Weights of a small GPT-style language model, trained from scratch on English Wikipedia.
Size: 8 layers, width 256, 2 heads of 64, MLP 704 SwiGLU, vocabulary 1024, 5.9M parameters.
Architecture: RMSNorm before each block, rotary positions, untied embeddings, attention and MLP in parallel.
Training: a variant of Muon for these matrices, 168M tokens.
MLP neurons of a small language model. Each row is named by its layer, matrix (gate and up: input weights; down: output weights) and neuron, and shows model dimensions 0-127. Each number is 128 + 24 x the weight over its row's rms, rounded and kept within 0 to 255. Numbers have three digits each. A neuron's up and down rows have the sign that makes its largest values positive.
After each neuron's rows is what it responds to, as a language model described it from the Wikipedia text at the highest values.

L4.gate506:152141089138172097145151157122145138168138142159176117153142135167146130119130110113135109108121160095146126124163118152133105106126091093120116116128133124147165117059161128105161097135128131144110117092130136125132156123128132141099096138151129096140076154050086136140116124128144101162108130150135123124176133149119116147134154129140117090139112123068148063137109150136140078161172
L4.up506:157141150092100121127131135141110130132095145111176129107155145117132094131180118111087143142146112146136114128117146096151148112169137114120095107137142089142119101172165115134082175084184143108154137162117140143120100058132126115130135122149147106144101126158101140171113078137141090112101162118099138146161144120130082181101110104112123119095108081133114186108115101135144140134084
L4.down506:125130101140170135090149135140097118124169100149121117218103124180118131110108148097125130134147162131123099093145138131135098122104106133098150128135103112129142141166121120127090123158125177119141137146136141167158129152161103132137139113152158099074140134097131104149191196162139140118126132138150156127164123132115114124154142136144143079170104124139111085082160117076146131099129
Fires on function words right before a noun phrase (the, a, of, and) and on line-initial table pipes, dashes, or newlines in Wikipedia lists and tables.

L3.gate684:148135133092124146140086119123112140154124157107169113118180153111127125101110135103153148141138137108162144140139161119150105104127154144128114130137164187142159120193143167123113152159118112099135137130089152135141128154135118149179130083147092117106119107125168109112154127147160157164126168111118128123125109132136101105128170144146154118121103135085121126131147120180122099101144
L3.up684:131149152106185102114110123136123151162100126141138124139135149161107127109088099164135113153150154093114098132151150140117133166171091144122119088155126145151078124087141145124106123102153123100126157149130143129111129104152129115179115124150126114180133117101096078113107164177121129133155130078133171109117135114116122128097153133114130129165072105133189130086113099158120157114121
L3.down684:101169132122154114114143150167116110133104107186106120148119115130115142126089137166107096137138108140084155132084143147124162167140087101118104130109122119136099108110128129118100174111134121146083123135132133092102106094088165110140139130119147104145145115101148129151094162156123145119135100115101124123108117098110123137093111128113139155123102105137152174110180153152136221122084
Short pieces inside words or names after a capitalized start (H-em-atopoietic, Gy-m-nastics, H-um-an), plus abbreviation periods (B.Sc., St.), plural -s. and possessive 's.

L3.gate664:078087128166096115157127102067137168156106097108119096128108107107141112125136130139139145140106119156100146138109142128143103118123185157134116156123125130120104126136137124155162120132161131116118143163139112143136172156073106148120122131129115128173101151120135098167120082101195137151103135142140101104118192094148091129091118145137135127147145112098133152140122129165189120129149
L3.up664:101141146152111125089126158161171110145123116105118131144100132146165155139126136127158108144161084091108147143122166113153095109115124139148119148156147145102136159137114150151103152113088158128132145125168090143076156155126092123147116152124157101113112132120160139161162086118118107162124120128167167101150117160159156144137148128092099116085167162114157155141096109122099130115138
L3.down664:147132154110110125084118154086154115151147158146130129118153136189126121125120151134136143144140167133162113158134118128113131110127106121129132091089128122144150114137137156106116168128135138150142126074150124133087130098167140112167109122142149148079125103131151137112132117163132140138155149129144173098106130124105149138170089133088145149120134138146149098145117074132114123135089
Short subword pieces in the middle of a word split into odd fragments, such as le in multiple or couple, b in nearby or Obama, if in fifth.

L4.gate490:153093093154119128169113084103146150134130142082156119144139174130112087166174121099149156150161102158119177142116120102145120096156130056164134097134130121164107129173105167109148103184082111160124163153121152164124132146109125112171163159120151125157124174156125145149063164132144174127119171138101118159123159137080144157125106133115119131115141097125145126120085156120131110120157
L4.up490:115138136105123123112136106158133177138125069163139179138110111134137155149124114138100135075151131140110128144090125161099139113159159168118135141107106118155126131116106163101161184150116112147108126159097090105129136104135086106155141090146159146170073159137120108111108121145157125137161133130152152085109157105136143140135161177132137088123112174133150117122089081138150127115117
L4.down490:124164122191155129126129107122170106148147163150180135089109099167104123173131138094135116140125137123167130158139120144138120047147118093118049102154091128084131139165125143134169146123104162125128140104171132093155116124125151087144145149149146151111126092125124129137127154106125150138108129132146148104186138147125126144133166101153087089123139159139148106121101146139144138135114
Fires on the sub-word piece that finishes a split word, strongest on "on" completing "won" (he won the league), also "wishes", "turnout", "several".

L4.gate94:132147104085129149103153110134131133160133109113133103136081114115137143122120139120148166089165150126139080146117115158111126118113134158147127161150143103153127138135119137146123155112160150144124130102124124087153085090112121128162124126148116164142132163161139098145146172126142152133102157095106136120138142096142065126139133169192173140120119148103096153145112118120108148136135
L4.up94:103100094113109126157108129110108108107120080160138180079155133144096094079129178100103144147126154124149156161165111143091126122134109151112125149105122151108146173108145104192155163133158132137156141107104104149135118151098118127161151103119092140099159131127144122134102114131105136095115092177115126105097151117109119118098082132121110137170157142130156138109151096138137127118104
L4.down94:110088145149095098113141118098091103172121116113121148102098121118087130088071139114094104145150188155117153114117158115129133127135134123148154114124115110121150154108131141129100081090150145111104155120159141122113103148154126103121182142111096151101140131144114125118148085138181122170100104156156097141153117140089134106114132110127169128121148109107131072138126158109098130160120
Tokens that open a new sub-unit: parentheses after a noun phrase ("Theatre (", "code ("), blank items after infobox dashes, leading numerals like "1" in 1.83 or 1st, "==" in headings.

L4.gate647:134118162157132101123163113126073108140141161133097108148101154167134129099147109147135172116111178156118116131184136145185135142172124143118119122121111153109157117113085109126121150091112120161102144109169106130097115163102117108107129123143108112166120078118197073085132152128149115147115164133130097110130105170139134160121113153151155146171161151085133111142138174125110111136142
L4.up647:132111132124143147182126120132132095186106122109117118181129109110082184061135126125125123116110123152152128124117142150127116139177160146174105124160149126097138112113161156110146151108111174121141156151136149140151102134111178162150136145141154131151123125116125127121108137154116125127132139088127107147104157140058134147136165126108123130117136126150135133131148129071100118123169
L4.down647:091088110088101059085125152141118119085138113135124111142133122138136130129111122111082106128121148103188132118143147119116124134127124162157128113130130144142144099124162145113140122133119068146120105125149114106163144112112154134157129103106174096112143136163102146135154129151089125117134107104110106102197090119083121139132135078135152107111130168154119158160128086151126155145140
Fires on the second newline of a blank-line paragraph break before a new paragraph or heading, and on the piece after an initial L/l, as in L-ow-er, l-ar-ge, L-ong.

L3.gate482:147117163149083173164137105115133163119151130157159154115171146091133117139109102186090143146144149146107148131126182130087134144121165113124086114112114113159148111127156118150137091129127080143112119102097125150102078126129124110110119111160128161133091110111146130103150129179124131142121124111156153129167134129104088125117149087119098064158138153116122179117152146092093146096154
L3.up482:146096171092130077135130126142082128163080122099135167113160118157181166107143124111091130148157101104094143152118132113118136150117160115121105113113163142123135137115106125081111179123103100077134137102125154145107133120160113124157099140151135134097120107126156156178087099183116150103165121133142133126162120115104156124129103118113141130151141135116150123097069152142134120164137
L3.down482:138079124092078118124144138144127109140128144120171124129133145118137106138133129117104131167148107115158140160173155109116116150127126102104125099103116122136094125145135094084136140097124157172152140083182072092070106109159109137113119169133154107096104115143136116124136115185087115169121097166142102124111170106085151128128107139097098139137117129122141127117130117149121109127086
Short pieces in the middle of a split word, right after its first letters, especially n, ild, est, ind: ch-ild-ren, Ph-n-om, Pr-est-on, W-ind-sor.

L5.gate392:147153113120091147118117166169120179150185160161082177157170175123146140123138118150129137106144132141140170139121169164119121114148134143123122108085166115105122148123177117115138143163119121128104096126141114091175137128182165148119165130144097130108104123133118084111122120086139109134054141104104097121154169091170146146152134132141131156106146136145139104147129122077134136125128
L5.up392:143130127136172107130125119115133140125137094143098168099141123130130133117180131115158135128100134129118099137130147154182115093124189167107106149127125108113106108120157106135124098139111127107113133119114161110132145114166102162143112121113118130160158097145185131145128156132186105108133105118119127165119134125172149117132131144162097153048105133099132129139153116125142132164101
L5.down392:153133171108157123092138094132123120128119104114140105151123148097140113131088152105084115150136080133115115125127162113161108102119137106154141127135154120110161154113144126124127096146138124146132101144111133118142139158125177160161185140175109109118132102124128141117138142158137075119109117136095151114148112082105116147098120156131165077108088142112089088130128147145113095159147
Suffix or punctuation tokens right after a number, such as the minute mark in football goal lists (24'), closing brackets after ages, ordinals like 21st.

L3.gate425:108165134101115118126112151132146098147135158104118127116149108139123157123179110141083145114134169146171148089107146127202132122144077071133111115140145123118175127141145097183157133118157155129118097113095116095110122127074125131121127155145134123163142111101107127108125147139136090171119178084122168137145142114131115140110145151101148107125118125104139135079145107133131137126130
L3.up425:162139115138082132209124120091165114169137082125157107118173140127116151131123123106152082168169132124122111141100139096148114081131150114123130151096136125107108140159131124094136153129074118150120137131120087134125170112120113126074152124096080126104106126099137126159164143132129164170122152152134110139130105147106152151123130122197148114112169132175131115116149158144119111150136
L3.down425:139147125125126155109127087151209123165104126144138114097148142148113141143159120126137108132149132155076122139128132099101113098096166133129108143113118105154094131140135150154092104118127114152128172142131142161102159120143119142098133126099114115100128158133128117145139115136113143079129093148175111124129062131136138142147133120186126128092179110180128133149157152142100097123104
Final word pieces completing a word split into fragments, like sh+ock, wit+ch, laun+ch, way+s; also "the" after in or of.

L5.gate407:082163147115153117150139150130150123174157157175157170098125142109134136113111093123144086093161144128138102118072116167121104106105131141139095077130104121156122135133118110120140116145162095106126124130138122151150146088129154113138142126127126110150148136144123156155145167129146166120127137160167148099085139165138105102108139126118147156130132156170128137100120158113161093134101
L5.up407:109110143156105141102141078150148152099117182127144116147137106149093094157107156133117137139138142150103115139160139153105139118132106132102115138159112147151113119110152151115152105125132101120122139127106153148115129139107088151115135094088160147169095109114163138103060112118169110141144127149137122120139148086131126110103111120134137106131165126114163108109101109152149146159119
L5.down407:126126123108188134169141118135139085106133157153128165078082187149130140142159108112136122145141122104149148083112122134147105099142125132145146164132149104188134138154098098107140155115105123133112124114118109136092130124169153118130104162135114128135128132172138180156152136142133148146145163125128150089125130121126139147113110117147164146092097125135128061115118133155172102149106
Middle pieces of words split into several tokens, above all "le" after "col" (college, collection, colleague), also te-le-vision, Te-x-as, percus-s-ion.

L3.gate337:125133150153111140104071123128114128145113157153134118156120179104121106128179087099143119191106122131143150101118140152126112115138090149094110119175134152127165123134155133127145124115184090119101167122127128148159138127168126094105137119159099162151126115113118104115132141113135098122121176135122074146137149152187125146115139132153156090117134115094090120123125150110094135128115
L3.up337:129132154124160137162153111142094137102127135148136084149115079098121111078132097098172114132124129146128122079123126121154116114140141129146102150132139118102118141118102132063115126113151129173121161106148141117145127159109128113111173160178098161114133116094111153158143167089130076100163114157171114154140135137090150126120078086108104096127140123147159119128114111136110144142123
L3.down337:160136170138151084164127182165105109135127103115145138107149145145126112138173154128122091134180128104140187110137145142096160091125125096132110166133145111126083134142149078121141115084082162129135145119131156104135160130142138120140149096142110085136096109153158157090152091118193139123147121123141155066145118106093125112102103165154130137192160110161116133085146127141096115172137
Bullet hyphens and table-row pipes at line starts in Wikipedia lists and tables, plus the first " is" in definitional lead sentences ("Monroe… is") and opening quotes of quotations.

L5.gate625:131155141070106142115140112135113141127158151081113148138177118121134144112129108147101091162165125141106143194125112121160173132152165106112164158144147124138187101148127084109126117143128113099131144115125137147095151166110093188107165093141156129133099172125149108160133097122125155136085098134107161114190142168115095082149138109109113175168097125157133110132138112137132117127155
L5.up625:159119131163141102116113136119136090123123160092135108120137171122119153128151131117060144133117138145154141110097133093135117122145115081113098145148114146111092141111104136136136123104133105144130124081135129099149147127136126101143188152160131135124103151117126108140123136144130123141092152110143117132124101127135114132119132138150142097178104097123132169128131132146100134153176
L5.down625:167086106145113128102137141119092114138151128119123136133141122111154150119166150117105155166121124129167151132128138103156099173138136119117168153126079130062156090128110121114136137147142132069111120149101159112142132105139115158103127121121143129120156140124116119131126134118168115130162096138177115119085150184173136126163138129139130125100084170096138154133099125154102128135136
Single-letter consonant pieces like n, l, d inside words split oddly, mostly names and compounds, e.g. Whit-n-ey, Weight-l-ifting, Lauder-d-ale.

L5.gate41:129185102136158113082141134083137107060126143120150106148132153156143121115134093150112144122084162129119148117073151127168155119134084124136174151140103118141133115125128145124101130173151102117117106118102113138116107119135156125082129121144175149157139095097112103147118117124161152072131159137075136105106125196125111148126127116135156139157159128114104133091143106120184157127149
L5.up41:144104095134134135120096119151141133157106109156114091126115133147175106132137138157125112080159107115151133127142097080122136141069118148146112154149156163091121116139173124143126137128136159180115138166122119158170137096122088096177101100145160146068151139139128134132140122139170103142111104140108169136132159133140134133137137130146129102146120140142097164139155127106125126142118
L5.down41:141130167120162130105127084142151133152157160106145130124133140135168131113086117084112131102128139123143150104135122164091124129139120094132132134163157087142132131133146138123118125130112113110118128173120135103119142122111083129087137151164157071166119161115119102166101152123121164115103130101112129127165152164103116181140119120116112087169068103151148130097151130124191135135090
Second pieces of common words split oddly, like ome in s-ome, y in ever-y/thirt-y, plus blank lines before section headings.

L3.gate14:139118058133088134139098131112151130136133102132148128114153140106091151140156099127129093149104097086119148118132113114094096097167162143096128123155090131109114152132155115161133125151114117133155124137127120127156084126106120143123116109157124152093101149099158116130116123116099125164114131151171114131156123156130105103166082154094148132187120086083121112141162162144115105120153
L3.up14:124127085152065173194121121105144123145109141100074087141116178133146111156108144128119149136104112133168118135093116107146123156162108118175128164123137116090165118099135117151149109120190121137124101123150092145140081127101135097131117118118117106113121158092110130140149156130129084140125159147153137098133126145123137150155164148087131118178132141098142120131161119165090120102186
L3.down14:150144158140145134150125110156161088131121146113095132163133158173170135139098179143138143105141170159167115150131108157140146136107114110196089147107117121108158077140117156135115138091110106112105113158094106137140127110152151085085117157128132125163124147123145119109102149153144126134178168079107134125123166098108147129118170169162139114104107132162150128116123118151113176136123
Final word piece completing a split word, strongest on "t" of next in "the next day/season", also howe-ver, shif-t; plus line breaks ending a paragraph.

L4.gate294:134103182103111138155151132164126146161093123114167088101109170089141112131110149163132129148147141096142122108151114136112110146123199143106126084116179131161137159124130146124123123131118145171126131086100122124103137125161110122141156117117142119136084141103122115117146143123133128120122116122175113130107108133145088049125184131107107090169132139111153173148078131127106114119213
L4.up294:133119136123125140182153126118122076093152143156142098125111136117120143114142140099128134138127138150111097143174138080146122156150137108121126138094137108133149142180106108119092086140104091134098119130161172110098167137138128117135140101138097125140148129147124111092105099154143118164134118160149113115147133161106112101116136107161071135076139120124143140140089177166132123133173
L4.down294:145163139149118107129104129119125121110087150159129101178108146079099137102132139167136114159106149136133156123104155120113140157131141126098119139139119125114107167095170087093081098116131092125155119117147134128121096141118139070113169121151136092128075134164153105125137136137151120144140123157137140131078114141127114138125171087120123179119090084081122115093150115100129095110127
Single-consonant word-piece tokens (often n, d, l) split inside a common word or name, e.g. Syd-n-ey, Unk-n-own, dip-l-omat.

L5.gate317:097116087110089102104086119117181104105098118146168106151155098096144122125120135149107089105167146104089141115141099125159132154138122116172076135130139142155092099110158140117119113144135108101095132117142138135104077095147161155134122131135138121085116159133167106130138159104150142131097144113136124127099153114146093134142122151147125129120113132116093128102160157162126118140140
L5.up317:107154180113110130142149136099135126086134107175092086137159184123155127164085123125089136142144086139107140123144116153151107121119140160113129155099136168114098117144094160129146138142118109117128152172099133120110134123091137098108137134095108112124090109156149144087120101164110136151175159143131119100133145138135134121110139142118107090098172118103126110127116097108150097127152
L5.down317:098147147111136140111112098157134113135138134136106101126100187145083117125148112087104099141137166099121142135147135167104113110114102105141120136121110101134097145107173127125166093139146123089115161105134114134118139107136136139117111128140111130104131152127149152129160152136147124153134137124126120133216106126117160170157108170145162113128122131070166117130157135155108142111142
Periods ending declarative sentences in encyclopedic prose, often fused with the last word piece, as in Casino., caimans., Navy.

L4.gate644:086161143149182126105178137117144119129141132110128142106117095137139072177146144137119112120133127132145116116156098141144125133132149100142099121133078090119106116112153125134113078162140117124111114084139068147122117083150159113088146132169128094146140175118146127156124175119105083114139135118127101127097144136119095117116153132124111142191133114152108181074114129091163143134152
L4.up644:150144157145163108113180158181129114110104122115137110126127181125126115063129181132127138101115159164143159107108133159097164149134128122146120147149114120121105178128153093106113144106135172140112127104103148127187127142159170103111123108118106123134124102108148104147116145168129123158122113119151160128135133132147098130154121137154111159126116085094105180106119108088127116083126
L4.down644:116112132082140082148099131152140141083132157116117127133123131159127096135146130149185152108139098143129132083090111121134129148128085133124117154133165153168175167109109107108122149092150147139149177191146171136125142167136156113152118125121080132118099094121142127148165130183133137159115107088116126130141151144107101153157141133172099149119105088139181146153110115103117141141136
Later pieces of split numbers and words, led by goal minutes (13', 79') and table scores (129), plus word fragments (tra-in, s-w-itch).

L5.gate515:117153163104117103112150085114143146146113090119148143162129079149140168150129091125115154150121096183111090117100098127128154188158119138137125120204137142136136153156120120131183109089106082108155156131125159124142135123126138156111156154161157078150136105148171069138156138145147129185138133153152121096123108135103104119122133154137142118150133095109169164130107121156130133143092
L5.up515:127122164118099123103197125086151109076110161132128112122124157127110117124124147119129126121119126116118095104127139189069131130124134107139195127137116087182134132105124052113131100138138095096131108118111183162161103151101136125122121168069135137114142135083115094077134124164116141124119108148126152109145171138111120115094144114124119119142140138136123119104187145117109096151115
L5.down515:113124132137109116114128138153089046176111144092122143153124096111090172126137099113102139141127141110115123076107108128127111153164120136074161104119117123094118090120122107137103139096113123127127114133112141152137101144170090096130160159149111130124127125120120143151121125135107121136080155125095138135149078134125114119162142111147131137116074116125156097077057136150121107110151
Mostly mid-word pieces of verbs split into fragments (ag-ree, c-re-ate, pro-v-ide, us-e) and " to" after verbs, plus opening parentheses after a place or noun.

L3.gate360:146152104133133098124140116119097153120149096136177119125141135145153155119124113066110133134160102088120113146075105158113175152121136143128129130161138113140195119101136104139148142057123070123129129151127146146086115124082131113195131129149120140134096143081107105124144109119101130133140116105122127136149164129143147108126101134136135136172138140109211176100085104130103091139141
L3.up360:150094148114112158081145144093148136125157122167153168144067124113100119111110155117133142119157141113099091101144131119117156132065159153162136151122099167131163115121127112132101110096159143137148108079152111133136129131123108067131130147131139161121150118100129147115140132122135140118113100127133127124151165155113108128136109140105111099125126138103157146136109191129128107170166
L3.down360:134140134175152191142096120140111120139097159127116143168146125113111130115138110163105143102118166149168156145105130123094090138107102139157138143106129136115123139147144137136098110143115165152126161151123142136153161132150134104116104114180172112137149148133129138155145135113183152107122142145153118112176096122076117153162132151177103133149128158129119121078119095163118125155119
Function words just after "at" (at any, at the age, at a hospital, at more than), plus open parentheses after institution names or periods.